python train.py --num_hidden_layers=10 --intermediate_size=704 --norm="layernorm" --norm_eps=1e-05 --positions="rope" --rope_fraction=1.0 --qk_norm=true --extras=["capped logits"] --init_std_o=0.00687 --init_std_up=0.0217 --optimizer="adamw" --beta1=0.9 --max_seq_len=256 --train_tokens=223300000 --dataset="wikipedia_en"
MLP neurons of a small language model. Each row is named by its layer, matrix (gate and up: input weights; down: output weights) and neuron, and shows model dimensions 80-207. Each number is 500 + 25 x the weight over its row's rms, rounded and kept within 0 to 999. Numbers have three digits each. A neuron's up and down rows have the sign that makes its largest values positive.
Before each neuron's rows, "fires before" lists the tokens most often just after its 100 highest values on Wikipedia text that the model never trained on; "fires after" lists the tokens most often just before its 100 highest values on Wikipedia text that the model never trained on.

fires before: "ic", "e", "t", "a", "s"
fires after: " M", " m", "c", " C", "m", " D"
L4.gate503:487492471485484464456529548472481498487493537512499423481500506527477491472508510514497461486475502482489479495535503539460542522512502481522522521476488475479494502458522503492518478512525493549523507522508476508555464489521499481487527516505498550492492493513511521543483498512482476512478508516518449540516514533473558461522514466497462421507523494502539486470498473531470511453536
L4.up503:475496539503482521479506488499541463458519496525512534508516518500471515474534469492489490516500511488497498494504508498472469506459492449509496539507511488521476492501473483534490507444535490467467481472473503535550501462501515497524538527506499494465510532498531506478485489470511538524463502492537503522502490493503485492537503505511431487484502544491457512468501466479484572508474
L4.down503:491531495507555515503498496524522497517482476492468501459458485517488511504495504479522534520522510505487526508523512549500466516549462500533452506465529539515475512489478483499466483503530467502463513527520502507444448493515502509478529503471531505519502517492496492507474573496493489492509482530484510558474488469503508452503498516496505433534510534501437481507498497541531481507499

fires before: ".", "S", "a", " St", "A", "w"
fires after: " U", ".", "g", " the", "S", "a"
L2.gate386:490533520475506532512502544482516486466516500565487491490503454473534468511466475476508511501471430470516497508529488506518483542512501510476511504535511524502514517463500509524474505474434520531448486513502491498484521476464493528518527499521458465482513485504503465520508469530497504529523493457510546469516485533495495503506516487469485484486517527506512496516451506503505520505500
L2.up386:504512453455461515497483507497508502475535506527497468516510501482498469486508484549477507519494505491554478511459486524501518541474512512472512529529505531502520497515518561531528502501490501530467484498480508483435518503459512491508498478509482468482495473553538507507506469512541525521494551449518528489509500533530515517486479505522525468489482498480492488514470475531532473510460
L2.down386:517513550462468480432462496474496519485479509513519489444516509539449441534502504499478513469532510509515507483520510521519500490539469498477486484547476499498544491520475522475533538457472521468487533455514514460506560467506495531511512536471505531524501496525516510473478514524492484468491505506501522512496505493501512523520475494522537501505517487567479485484471498471552484458530

fires before: "ion", "ts", "ed", "t", "ions", "in"
fires after: " e", " p", " se", " app", " M"
L3.gate5:508511486506496488480519535483517487469497521524517477491544487491530489486462486528525473511447508493502469493494461519473505497523481481523477517462505531501450532478506480493525512501494534503492520538508484469486473502482502502523513529544460537508506508515536500517544472521513501550459456514507456503493496513466522521480560477535482495540507491500489482468504466515506501481481
L3.up5:511485486505512478501493516495487490507486542438482493451457483498477523487476482524524494502516502478521512501492547513527476468493510484493467482475537527487470492470517507482446506521525526508535552529514437489464566492493502531540525533468518486532478489565478511483512475522484562505505509523533514506528552486521496474495530482497477539502475525465519469506526531488491522555498
L3.down5:510457459459484503520504525469508502461519493513490506450502483494546450536480504562528512486497543517520521506509498481521507516497490519524480492449504512489518508472469511552518503544502499556495501559479490481434525472512497524550467497464485547455490510471495488476515480507506497496469519541483460504514497517505533506493534512508497501540471537499492511470514536461494496502461

fires before: "er", " |", "ed", "in", " of"
fires after: " rec", " c", "art", "os", "o", " part"
L3.gate357:482485497518518552517493497475501525506484509520516449472484544500474529529461470536499510504489536497510529510538489507463506555508530460511483532499490473501478492532453515509530518470495523524518525487498556503493509506456535533512515455508498521507499531494534499487483533483511540544489461450523431509463465537483490484509531492527478517511514513510516525477534469461513501478513
L3.up357:483508491532514499552513503516508503512497502520520478495459491531514477504460483530507500480515481468501502526542518535449471520471552518500527516507515460506476479500511491550469495481510513508498548527517504470472454492487510506509496471495489490520510497532515466484492514455500487510482499469495491506518497533533534501498518506509509493493521492513514491526465437487491484481515
L3.down357:498519505487469541531527508465499525499503450518521505507473498494519479493508498498473510520525494507486551514500500474511466515487484519478462520516497491490494485496503477512550486535540463508557529551495504446483501516468526526469480459481516524469516509516452485491504513506483459511489477519506533467477514497454495450523454539514518492508466487510449478484533479456496494488561

fires before: "er", "ed", "le", "in", "out", "ation"
fires after: " c", "d", "e", " T"
L4.gate563:458514497479479492486491523496510509481519475503473513455467494483473492514483513523488505500507464512498460509470533474496506539517500458508535543506532494499486498526505479468480502507529528504508532519434486485523500482458562512537455502492464511477514514499531455502500490469502464533471471499518519472474502492457512464490502501529502502506563496517482480419538470497509521482520
L4.up563:492467513504527482510514492477549511486482510524527492520465507499468536521492499522498558509501468496528479467516498527455473505534517498482487495488488489521468523469496477470482531491536436506503487515517471497526498530543533548488495483500511532487517460495481455489541514489491486512472494523479494506482467512461549486494469492491480489519487494523531523495497508443478461495509
L4.down563:507497498526561518471512500476550480486524492505486525506509494499510486497467496521514499490463464509511486552474482513526526520525495506494496495475489497529517534521502466500505513516508480504474481488473514520473486498515501538498527492466535519498509512480501514470517508475483487499512493489533511486475530532565471478491443541486532517507495496474474500511454471474539521482510

fires before: "is", "ab", "or", "le", "it", "t"
fires after: " c", " C", "oll", "ou", " e", " E"
L2.gate352:514501514468486469519478515536486524479523493513498474518476512481469504525489494506520509516509489480552494493498510527464556542518536463530481492501528504514499511485437493520482474484468505529509496500499515525449524472484484491534454529518517480486533497500497460510478528482489510494537542480480514494487506553496505434486488510520476495510527501495509546526518521493546454477495
L2.up352:531486505529484501499496527520455565499522432478519509495466490488481526485496550527516513537506482490506513448539477517475501505532517521519502492472556516477508492494496503515509447505459494509503502494492487527484492496466525492561485489464491460512514499510524484459491500492538532540526485494495503496544496512465546504491517495455499453506514528518480492534472466442488505496488
L2.down352:501500513494513472441467488473436495478467487501485522525497502545530456507481510525508498544510512541506492494533511527526502508497458494497528447467522510539519506493538499499473498558491571504501488563520472507526508496522502498539468518519510527480525458496467471496508472477483456491492522526504536534485526473477450493494491527476569546478438540487445515533510535474488489476496

fires before: "ic", "e", "ical", "l", "er", "s"
fires after: " M", " m", " c", " w", " C", "m"
L2.gate585:412514505495526515492510517508494484460498525536476471495498465489465504528493535526517523492505459506528460557489474527442505510463543515547517519493515468482438484463523504494463505470472488483504499514491489510526477529531451474503492502509512542537534541477501509543500521482449474489473510539516456496515481520493542477519493473546501471546502510498504470504490551457482507477499
L2.up585:472496535508512487520476493484526465498499504504450496493503483519484468513477485476446466506478554505522482481540483485489484515521499508483513555523488467514535461506506528494500531503519484535529467535491486507527493515480446540542540500521504491515484495552518471470498501437448509515496499524504493497483512503509508494454506486515518525511477505493521497424512475501486524546471
L2.down585:454491512484561484534530472493520465461492518460455461541512504513477499471513486517519523525503447544514512552456541473520469488499459499526500516492511534517506520488459495487472547547488522505476500487489475513495493474526500490465487508475527488514473497472512484523488510519552486501485514510498466453527491463491498469494527511531463476509513504506497511492485539506494459493491

fires before: "1", "0", "2", "7", "3"
fires after: "1", "4", "0", "3", "2"
L2.gate609:489531528527507540475509533494514460520482494550483462493507513494498496532486496458507537517489468550494541491517517548518516541513510568505570504485488457568502496487539503516428498489484522462466496555521480519527459494471509494492529526516484529478491510527478489525502484497516513484503523529505438537475471529489474495496529465458508478524540480507510473500508522511489498507510
L2.up609:479526491512501493494490507479529504484469518458443524521492524490460542461553522458467473486513496509512474477525512517493463464475507530484540493524513507492495441508471524502460481534498523492541519495481496478493495502464535494498502495539512568530482481520482507484519517496518493515490540521528465511462520519490514493493493517462520507487481496488480507475510501477491534480512
L2.down609:445490493534488498554423468520454522490522444512525482472506471491491507513478470484470510522491501500530488510514481510507473476508467483490501510497522459556478450496539504493487523484542479499527507490572463490467510531547474532498523552524470443520491493496477482538467505465481513543498481497485507510469529463512529477533488537554519514517537517540481526499501521482504489477492

fires before: "ch", "th", "k", "el", "z"
fires after: " s", " S", " a", "an", " m", " M"
L2.gate456:548543512512458480494520521452556493430516506500483451508543509475518505503496472509508494505489455514512530503506520510495548496520539517501550483520531478516476487477463483458440521511509529457493491510500468490526496523499494514505493501552492502534500506486544488457520537442482499506498498533473465458494459473499487515531514468505550528465518470492488509466508458462528529486451
L2.up456:512541545485535513488521480483539477473516509479506463512499461494522475498534525533473485517449521471472499467508476475511535492525517524498526480527562496470456488516519499462474490514512535519504463470489472486533509532505513499520511525512471526506496520529521473481520467487520528475513522528480492492463510481502482529464513495524538546455505530512505507478486505496525469478472
L2.down456:498512516497507494526491529449479476532523535488471508484489499509489486479525460464491514460489526459456509510457446506498509476510528452487488503499446478511543493518487480475522493485454528496518488499468502497532488535504511473503472506495498534497543488486562513484488507515474505482558548471488547490508497530476472487524550556517492474517488504508493493488576464465516505516458

fires before: "ts", "ed", "t", " |", "y", "ic"
fires after: " j", " p", "al", " G", " |", " app"
L4.gate607:515508509511459430508479484513505549495517516514535450525508465434509502512464503516508512459519481516534496509509498487526520519505510486527442469503535526517488565475490504459518497498521532538510545486529541491470500502498520494500518506508483496478519507510509460519492519527499496487498487495521482524511541508463517476517480499535480510508574511511494530492506512487495527444562
L4.up607:436498495449490460496469507479521496504493506477518509483486519507490478502494476508539508481455497527509530504489494503540487476489449513512490549506528501499522515504544505495512506502520501451520539499515503481496518492470499513528489541467503511460461514524477514552553522510495494486442466494529531480543499510517524455449506490552489497480502482471524517487454528535470436496487
L4.down607:493475523505460480536490531503536521491503517497526504507458487483500508532471514484497417421508522520514503511499473518516492474497519526528466540482494535480508514490456534524535505514458510529476494478559531485490529483491526504544504491500535456479483560483478518476447505510518530493520489462489491504478515520496508504514462521501496460511492490481511503522491487484529518482529

fires before: "al", "ew", "ated", "t", "et", "ation"
fires after: " l", " v", " L", " V", "v"
L4.gate178:507497449509495506495561493488514461465489490514492530502527510492504480514480479466514546494502500545444510523472504459520548509504492482533499495528472527491504507493481503490531530522491495522459543484518497511483521519485538526491501501533494483472521478498490503544523497487515486522486520508484473501531465535515512512548467499488471476485498542489566517510484498498456528526493
L4.up178:507496503490481522506493491462525501507474501485531462514539513504520519501581528491499515493489492509509498518515532496481522508534499488491479489516534487480489541502489524477490477550460488479489505491535484514508498509498480510471468553577529509538534468461485494518471463494537479497471503531508512515466527487520518468496487471477511507532470500492504488449495485494463496447520
L4.down178:500517489547522469503504479510509456526484466503476514549439500454514536521472481507502503472500513437510502500484482492495483500498462476502471531495522501460529481527495559511518542515482501553497528491490472500488465513497527529486500459500517469482501480532493478468459449537510527503495508537489478499505528486501513521508474482470489505489490474450523524498524512500492504512508

fires before: " ", " the", "s", "ly", "ing"
fires after: ".", "t", "pr", "\n", "A", " ex"
L4.gate273:457487510483503519510509488507493482523523541507489477518493479492488490510541484485518561442481529518468507531484508496504504506504487514484497549524513455539529516485542517518481499477499487534483483459499479486502499499497472480461533516511463510523484496493546453535465490475460518500478450497518523525521422497526489518516478470472494464508522499488546456468529515474506499489517
L4.up273:536505474542499494510522535540497449531471540513477484515464521511550512512459507483496492501478519505494460518506517478485484503548489522498507490472505520467523511531561473509476498501485521501456506553503474484471488493518534520500458464473524503475485533492473492454535469426528527479459488504491504482478474511498489468512511507468524513536509565486498504582478483461483575516504
L4.down273:512505512519476522475509465513470480502471460491514520476525462473461525500533494501517484558471489541466469524505512524515469496491482489526470492500527545491502495539481490496524495491504500526506483500534526491503533490523516530525587482491503464488457531488479521502504484519497509464517549508550532524516537484460544497487494458518480516529522463510495470471514482502492497507525

fires before: "0", "3", "5", " |", "1", "8"
fires after: " ", "0", "\n", "9"
L3.gate491:475525519526487489491509501493496497490521513499484449494482495511499491461471517528517502524506496509474494489473493525472526502497470458534471455524511502512489501522530526505522513519521528489473456483488514477480518514457518503530532501482483519477488552494561552497493537483506522527471474452513469452492497518478447526494472479505528493561548519450513498495497492524473532480529
L3.up491:472520491535475496493488523523493482462528512505512462464531503486489483521527521475502526485517483531486533485507485489437499517517493512498494491452528550499549519487502541528535508460545488533489520522493488502500473477530537503540503494487520463517521537493504503536433487514486553493490484452535446489511505493466471542465502475523503475528508484508498530510547498483456539503473
L3.down491:509508480471505521511489518493532456485518473529490470482549464509486517477474494493483472504480485535537457480479543472500518474495529466450541491492492529509541496461505516490503474509487491477473512526484525488456506555546523464500517522477472519496505511535496517487496463529538498524493503497455509474497472508487516520506466535477492485514447513437511509502515517532547465503537

fires before: "ul", "it", "t", "er", "ac"
fires after: " p", " c", " n", "P", " C", "ec"
L4.gate461:469478550493550476507473495479516495480551502488490474478476512506450512504505459495468480502474490482525477543493499556512523530523510502547514488495547480463529535522469486500461457483498540506477462503473526547467486486484495507577509509505526495518526518520525550526469469549507484528489528503558458542504485529495464519543447457525478502491543505522493516492492484488495526524487
L4.up461:503518458531527522507506537478444506457474517545554529509510500507482497523488495486465476494513521503485496524503487529429498510511459504500557472462502498468547533467484537496511565491482478509487514486495517514495551460504483502521465488469479501473497489486502517517453467459485481477513536521572556517481498471520485527534518497477541483463459465501477503525501518527439476489528
L4.down461:498531491486486474454459454528483471477481463528502509477494490487502542503499524555512492531473474503511474464508517563527538539547544498487527486484496497508507520506524457517520511479502494515501491504521513542503530480525534512485502508515501465501544492507506487516508521532507491499507510484471478495482499494548470473496494499500495520474509503475471545501506529491498537447497

fires before: "0", "5", " |", "8", ".", "4"
fires after: " ", "–", "1", "0", "9", "8"
L2.gate206:473527493532452486489474552488443511494492491511488492492505499505514513486509511497498498493494507485531477488488462548448528522513499463516484503519507482519486495465526512507522511488524474524505472508493501455488477477501527453518507504551482503499534517503515518487519551448486497495521517509530477486511499490443535504485484492500505487520537480490522455491501515465464518499475
L2.up206:494490509570462487497451489516492544526511491482500507525492517519522549524488525439444508506480536492504481500489521515437496521514523554484484503459482532533528473459491524482514515477529516521492491520511492472480496488490506485503467529536519460469512488536485487495538501499488519486520478487542511492480522499474504509560488504525509493573479489548516474517515465510472492530465
L2.down206:519542483516468539496477510513501463473521465491489456495536483557461535536492511528485497480462513551521472501512498512489502519512504505493529448512521523489489532479495530495505479499501489492497480492496498502509511553494491502509513529487498477475512537479495482490462452531555512525461487475516492486464485483469507531498486517486506501505522469450531517540498492571515507495557

fires before: "ies", "ect", "al", "ing", "ed", "ud"
fires after: "cc", "ch", "t", "ust", "on"
L3.gate201:496503511473519503527509534481487495500515488507481478506482494490461519530528485531528489486474479498511508474520514530462544544503586517481489506466463505484511489490512523459461468484447529521452530498518480540452490495460519501532533485536509524501537502519504520465483442508518507512522486468521492535464458482513517519496494512492493516533510518505523490479519512492483525491486
L3.up201:495510524483532540530522521508515486481485508494472532511531497499523493508499570541488515511456498470498526524517519557487524476507487502520474476503524465514473449511542509506511546505501499487507467529511511513493515527492531477511440441485495516484480541498516474519514532516492484522461506480501486439519543504524505548523484511522477496508500536496507461508448491529525515501462
L3.down201:500480513480514478507494494510448496479473495520460515483491495493510493497523502513491469531517475513530505486437512502513482489471494465479483526515504502459532500488485484524495521481500464534522483482539438503507507505523475463471484508475510520528513506562500502506487520481549547491489496504482479515465518523493493513480490488496448510427470497511496497504495515483494569533506

fires before: "n", "is", "a", "ag", "em", "ut"
fires after: " M", " m", "an"
L3.gate350:489466514514527506469514488487519486512528529504505511522533549476508529471495512526485451481458502462501480542527457491455508485479481544553515493472510529481476519487515504498495497505474539512475499485513512512520470527520491484496514550558470555493498491504487505518523510457484576530500519497510472489511426531458511480522561524457479478522516493505522469470452506503520525499523
L3.up350:515500521509474543424506515484492498485465477540484499515507517493465503501503550500476491526463525530506508510516512469532501533519452532536479550500492498508490498484530509468514523471496543463489521482447510512500480499493469522516497504501459489522464525509485408457469515504487478462463517494476516478500472475501490492495461491494527528524491495505475483468509514488476530521495
L3.down350:498523519530499472529503491487495490490546506465512572513477491473459511490505491533526479481430480480500494467491499488498485483523519516523477528510487536515479503494479473504507568504512569503542490505490457526465477462546486457502474493510473484499490526527518509491491487508523517526509483504524478483533492515488545511484521495485523480478478484516531504513554511521521492497520

fires before: ",", "0", "1", "6", "4"
fires after: " ", "1", "2"
L2.gate427:504511486512504471510502518465491467462480526542511494471566430480508500520487531538490493463494502538441480506521473521440564550492484506534508507469486513515475504487536512520494500487512483523461534521541451518454505531525509527503554482507476489485514524499561477499485482508485482535515485503495464538505493501483508515510530484513436479504528461491505501503502517522507537511482
L2.up427:505488477512500488546497512483473513474507519512528439501546453504548488534497519477515514512505497544500485501520482484521505513503447484505475488511516556501487495454526514501501541482507502516463490549539492498478475499532512478517515515540492485499521516543529518506472499493494506524499470464522477515517507487468503537509527493526495496509501455505535509488533493468500533513457
L2.down427:509456483477478480523533511493505503474471487499523501477549492490498501523470502502507486480533456503494508476503451521479499479521475476516522463452522467515472516500496469523468476504503492506482478471539508468500491497533486445522448503475488523505476484486484481531437499521493567493517521527489510471485491506555487514534482558502483534524481524525496513517531516500492525456468

fires before: " ", " the", " a"
fires after: ".", "\n", " D", "D"
L2.gate579:505473452491505528497501535475486509476492485523493490532503493499519488455532503466543464466501530479529480506497489469491467498488502497491510508544513471547511543487514466485495529540513524512476475506485514533515503541535490508508519493543507517510481505463493490469490479476489496511496513503566522455492496514508486496512508434484488513473515535509556528485488506491471544520453
L2.up579:505494509497502521539499525522553500533484473522495524511482495504542500535469467514574511512528517461505482482508463518485520522501489488507471536516541477507496537468477497456484493494447536471471467498449528534466489491500471470507495479492494462504478497457524551489451492518530499490539512469503552484497490446504505491497514501492498460556494484513527497477490502500508526524521
L2.down579:469516498548498498452510491484542470488480504493472434516524450496504509471507496496533446481504530489500493541488493526507503487468511486493455460504484491446518535544505518536504550517471503510503524553500518504520529505543505501516512491504482518498463523454534476488495480467519513469506512509465493499471492492477493477502472506481463530491470531484534516499494474479498505495470

fires before: "c", "ts", "g", "t"
fires after: " p", " C", " c", " P", "n", " y"
L3.gate354:500507504539548497520525531483533511497536530529480511438519468458505483490487500496513481501495498513463479491531453477514492495506496497553510540482494504529465517551498521466508461493460502489484551447509518505504506498486527480521473491528500502496503520452485475560553471504442477514487506510506501496532474510474506537490526495500492533540506472516508499492450462468521504517506
L3.up354:509514526500486508482477527484548475516509568504509452494482519506484510542513541498520489555470518494531487499496534532519490504497472513506529506480483500481508490496535532562496541470512480521494496512462464478547529483513471513503510507486515488484504530496498441521508497509517450459479512490508451483488488511517517493449547501531456524516504532496452507509565501485486492500498
L3.down354:489493494531482491502513554501493502512512521477484489508440452496497480503507467527501473505513482551526512455518502500508550503442476492499571503492509536492513532522490507515529477512521491495493542528474510478505514469499538556441544525536490498489524511494523474539516533500518476483506495498529501477539420513493458506523466480460487476483515490501510533513511478496475497482483

fires before: "ic", "e", "el", "l", "er", "is"
fires after: " m", " M", " n"
L2.gate696:519581492496495469452490529465495500500530488535518464471524533533456509501524520510490527551502478465499502490497461493512537558493533538511568537499486491501483465447454473480505516477492525451463553477505536516500481464465467510500549508522507496474500507507510456470528491481464497494493495515500477521511494527505517495507521482493481527500503542496498507476518478476470511512519
L2.up696:510509530517537529462503460472527520514515521514449469490514526523473501500524496495535507478526519475543495471519480469459469497513479498531492469546553493516491502513486515498487518493491497497497496455512524545496519539528517503531477504537498511517521497489524488479500479471442504500465485533467531511496505504515494526522499468487520516485492512507493485496483485477495519521486
L2.down696:486507504508465480479463502515488532509536534468475524513498483518510497488520468460496501508480520476523469535458512488482481501498507508493482473525525549484529513463485525506510512550457520459480555522552476496513496493520523504485491554466527543492495534530509475491458426498524474523517552507510460493493510515486545519515479497503534502495464512543528493524483516538481562477514

fires before: "t", "em", "se", "r", "n", "ag"
fires after: " c", "c", " C", "C", "enc", " sc"
L4.gate421:486476502498512498478520491491513513472481504496490507554500508470495501500483534490532534506481515510510486486536493582512490501499494481526462534511479522515506483509488497513456506505483481493546490489532510544460485480498513481501453490515474460470545501500515518501531549498466520538504525465505489508467458575490524467522560511513508496500545500469495487519518511490535465452492
L4.up421:506458458504464506486555529491532504495482520519515474483507519534486522512516488470486524526446527481492480507479525496504487515491475523453522508531434506503515493485491540487445515503487504465485480464459489483544492543475529523477516519482483520499497525495522508460514516487505521465515526491483516508484519480501457491518515537524423501498513513485477502477524478486479441463507
L4.down421:510490514471501501517466493518490522474526512529518484499490522510486495484445549541531519472477495535518542509492496530474487482498467539499498534450486503504522553441480494557533458511480506515521466499495542518486492483502499513519511501484469451499495543491523495503481486480475541513576417527541512419481509500534488527476536508505499462548468494502467472493528507505488517495479

fires before: "ated", "al", "ation", " with", "|", " as"
fires after: " l", " al", " w", " L", "|---|---"
L4.gate580:539500515499534505501491480508473463503505502493524521471501520488548512515499509459516545477456540505477516533533449512502511525466509532514491489475476522483494464483506499503475513477446529507481568502497489520493526514511490532511515459514561505522498528502464455498481471475516470518483469477517500516488452519484514496504562500489487513506514488498512486471501445489520454515449
L4.up580:508526474456491534474531526510503540545486505495493497526488537520496494514491507516508505479446494528501511503518489478496499504486501507506551461510507452474498540531486527517467508503526501485441495454483463503512522525448496489498494479528518483543501469493484471527465472518540505517498509490482512534490467501481473553499447511523495536499508513519465500465502484496485453526483
L4.down580:504477486506532479508538453459485515496513512504498508480478493519465475519501468488531509508490505503504486486506483533509482470547485492474535458470478534482467432532521535501472543466578516523529510509505513511516496496504536500465492490482498451487491474467464520513504487492574507518538497483535485485507545514533495505554459481503514514458538475469510483583501511527529508557500

fires before: " St", " R", " K", ",", "w", " C"
fires after: " the", "s", "h", "a", ",", ":"
L3.gate214:504511474487507517496510502468470521533497493529465476468519464526531511536469500475519483468528462498495439456514466504514515567515521486509487505564493511512523467507463517490532526463450472517515486456517487514483512504499512522519490489504518499446503514507499491492472490447500484505500525507544522494483498539516503511483527526487522501464503503456470454492477498497555523481508
L3.up214:526516490464462457501496539515493528471490448525547468483521502503541463473481516548473539508467522514526480473495439506516516569511507480483513527496459494506529490509528513494463489500479522536466493514503523474486525519494515507492536486509424540530524454524508483494504441505529486511502546484472494522484496527498480505534475518548522484457520476509521512437475459502489480519522
L3.down214:542470499459479518469508538473518445492506493520519531467530499497507467534492492491511504553508543499520478497540504511532514464459475517486482474520489496482491508526505495524583556469493515495494521491456544501486478496491515533506467479521546532513508502492503521478503473434502516482488499493521499512509460512525499484482543467491529493474509468496503500487434511451517476464501

fires before: "pr", "ct", "ep", "an", "ug", "ec"
fires after: "4", "1", "0", "3", "5", "7"
L4.gate330:527499470527477479514530545549559514494527555504494470516490545479493512505498462460533473502492469502517498534524514480509504541488478509511547511524547500511512504477528503468456481509487516476485466524523525488479489514517522489514532518506490469529493529523499493540485511497505446481488494535543463507518495485506509469505485452485506498509514512535547485482519518462508524489508
L4.up330:495546486582486498493520555523521518470473490502543527553499529451495566511499495464466512515484456477490466531526519474496499533497468542493522479538514508530510500475491485519484564516483487490518504478479501488478499471431543507496462439537564521550484485497453484489537478511464529509539493506489537544479499499494457478525521513485498497491479508478481513538465524503469500470439
L4.down330:516515517530483506491495456490475507469510492552505499499497474524511498523493485532528485500541491510509535474513503508496537528517488485477502512520483528475460504423520508509506441502475488469512454504508519496462487487518483529481503536499429511474507521495505504484491483478552530495487490489548483479453518530493538518518489457485485516481492524503542465489486504483485502509492

fires before: "t", "c", "se", "ut", "0", "s"
fires after: " c", " C", "ist", " de", "2"
L3.gate489:456521506499523505520526490502476506520521516492468481481509515509491487505475509533497543481496523546487408502520466480510483475521506510526503494502516511499459497476483477512482494513547509496535483483455535514512514508521523499499484507502511510430489454508502503538492487533524499488475541489500474509530436533502531516486532526482485481456493515501512508536490534458476500502509
L3.up489:478544507508524531515490502511502513504492527503505475466467521479462503511481536544501508500499526481541513471525495496519517532581483496518486496504501482507481484467468512514504506502489528538515541474488475542481540483493478506493478481510553510496450527478512482509538494511516487480487509498511503549443516511485479509483530514531480491511480522475525508529515481463534472491453
L3.down489:521490490505497503477487494495526467492468515501498476511517452479509553484496480503504490437478495526561462483497488528501488502473485490481489501513463517481465500541522485495485520511502489473503465468531512555461502543472531507488492501479505456460420541467536516519499510509471460531489505520516452498516519493537511519500456527505505497498533490508498488456497462525488492487469

fires before: "le", "ad", "lect", "in", "or", "n"
fires after: " C", " c", "ar"
L3.gate73:517493476536464526513517525484468512495514507486450495483468522519473477497520518495508516509507516482523518476510472510481481518530508485486486517503497518499480485487516468521489443497470533538522475480495492520534487485530512458551491512495502468496523483525496499471538465438513510503493498503467536530502480519480569502514495493478535529520524513494489499547493509446534511515498
L3.up73:500475491536477529474529530442485500493478525530508519488474553508483486517502463476458479518440522462513524504523506510464498499494469485511519473504510502491489505524502504506495495534445495521507526482484533456467449519518494496514449471542537467548497507498504454486518490515485495489522509530469501523521496525492505512527480534502532504506474511525499515496501500486494505528453
L3.down73:476460496525516504489481508487462466518495471532452515491514515463538499511501569544506479490488492510516529480539509476527525532522459466513453492522521523479508527482506532508535507446468500470490479514481496495485523499501497527482506529533479529462507473525502512485484479492481511497497516504456547539492548484464496474442523503446499553483459501500440502455446485459487509504500

fires before: ".", "an", "g", " |", "ct", "th"
fires after: " N", " d", "l", " n"
L3.gate482:495525510513551496510476497493525496477459527516465547511504444450502494501529484529483504457506507480487482513480487496483536506530505497533506508520546509519466522472484445511526482491508494468447532495497473545507543495501516544508507492531478501503539489483518484450541496502512470524515492510522485505555482494489484530508489533553457524479517504510493525442536522454475497482493
L3.up482:555470500487523472447519565508488501495509544531544481486509482504425513480545492520448495473509520526488514466508487454426539512489462490506506506572475503514497487463474520481491520499480508517486490446516450525525505477528506504483512481491493485532495501488522512463473480515518494502467525518507540481498539512467507513510523465496465484523466497484504507541492472490500489475494
L3.down482:522499483502485521520513499463473517483484475487488464515484521485505482450560490520511511477516509504507469519500471454478494492490504512439499477500514496526514473544478511510519466529483551534506493488524504539501497520470504507535504498469497482505459494527528486477480500515446501511479491494514513475462479480490482509487491443487513476508469508525463511485518489498517488514499

fires before: "2", "1", "an", "6", "7", "3"
fires after: "5", "4", "6", "2", "7"
L4.gate514:522479503527538503493481503493496459451560516533503488498514517527504511467511531466488531463514543569509523511512473525496501516467498513528493516514519497572470522512512465504474483476478483472475519463537499489528524427500468501501525511488490495504525552469459508506481492492532483531489499488484509500488495531468477523558552497471526489514542516469506533508503496494487494445466
L4.up514:473518498484511532479482491513505509486487528515535527501513495511491460559498482513504515491496478486530521506525476496499513525514502532521494469554511496512478492484521516493457464492502436505514498486543528495514447476541533493438499492530536498489507483513519461479500495477514474537538527485561470498475503518527506528539483517481495464486469487535466463456515464535451571514493
L4.down514:517498549492486496488503467467490507466575488517507496503505487486480446550486534509487512528436504479480488507474495525422500489485496496545483517485556503464479501446518519488517498506500495509470512465506496499514485502514455498511477503507522503534486525474539544466527544539518450512513505481542516504475577494517532472484481492477503509528484504525505466492489508503541510535534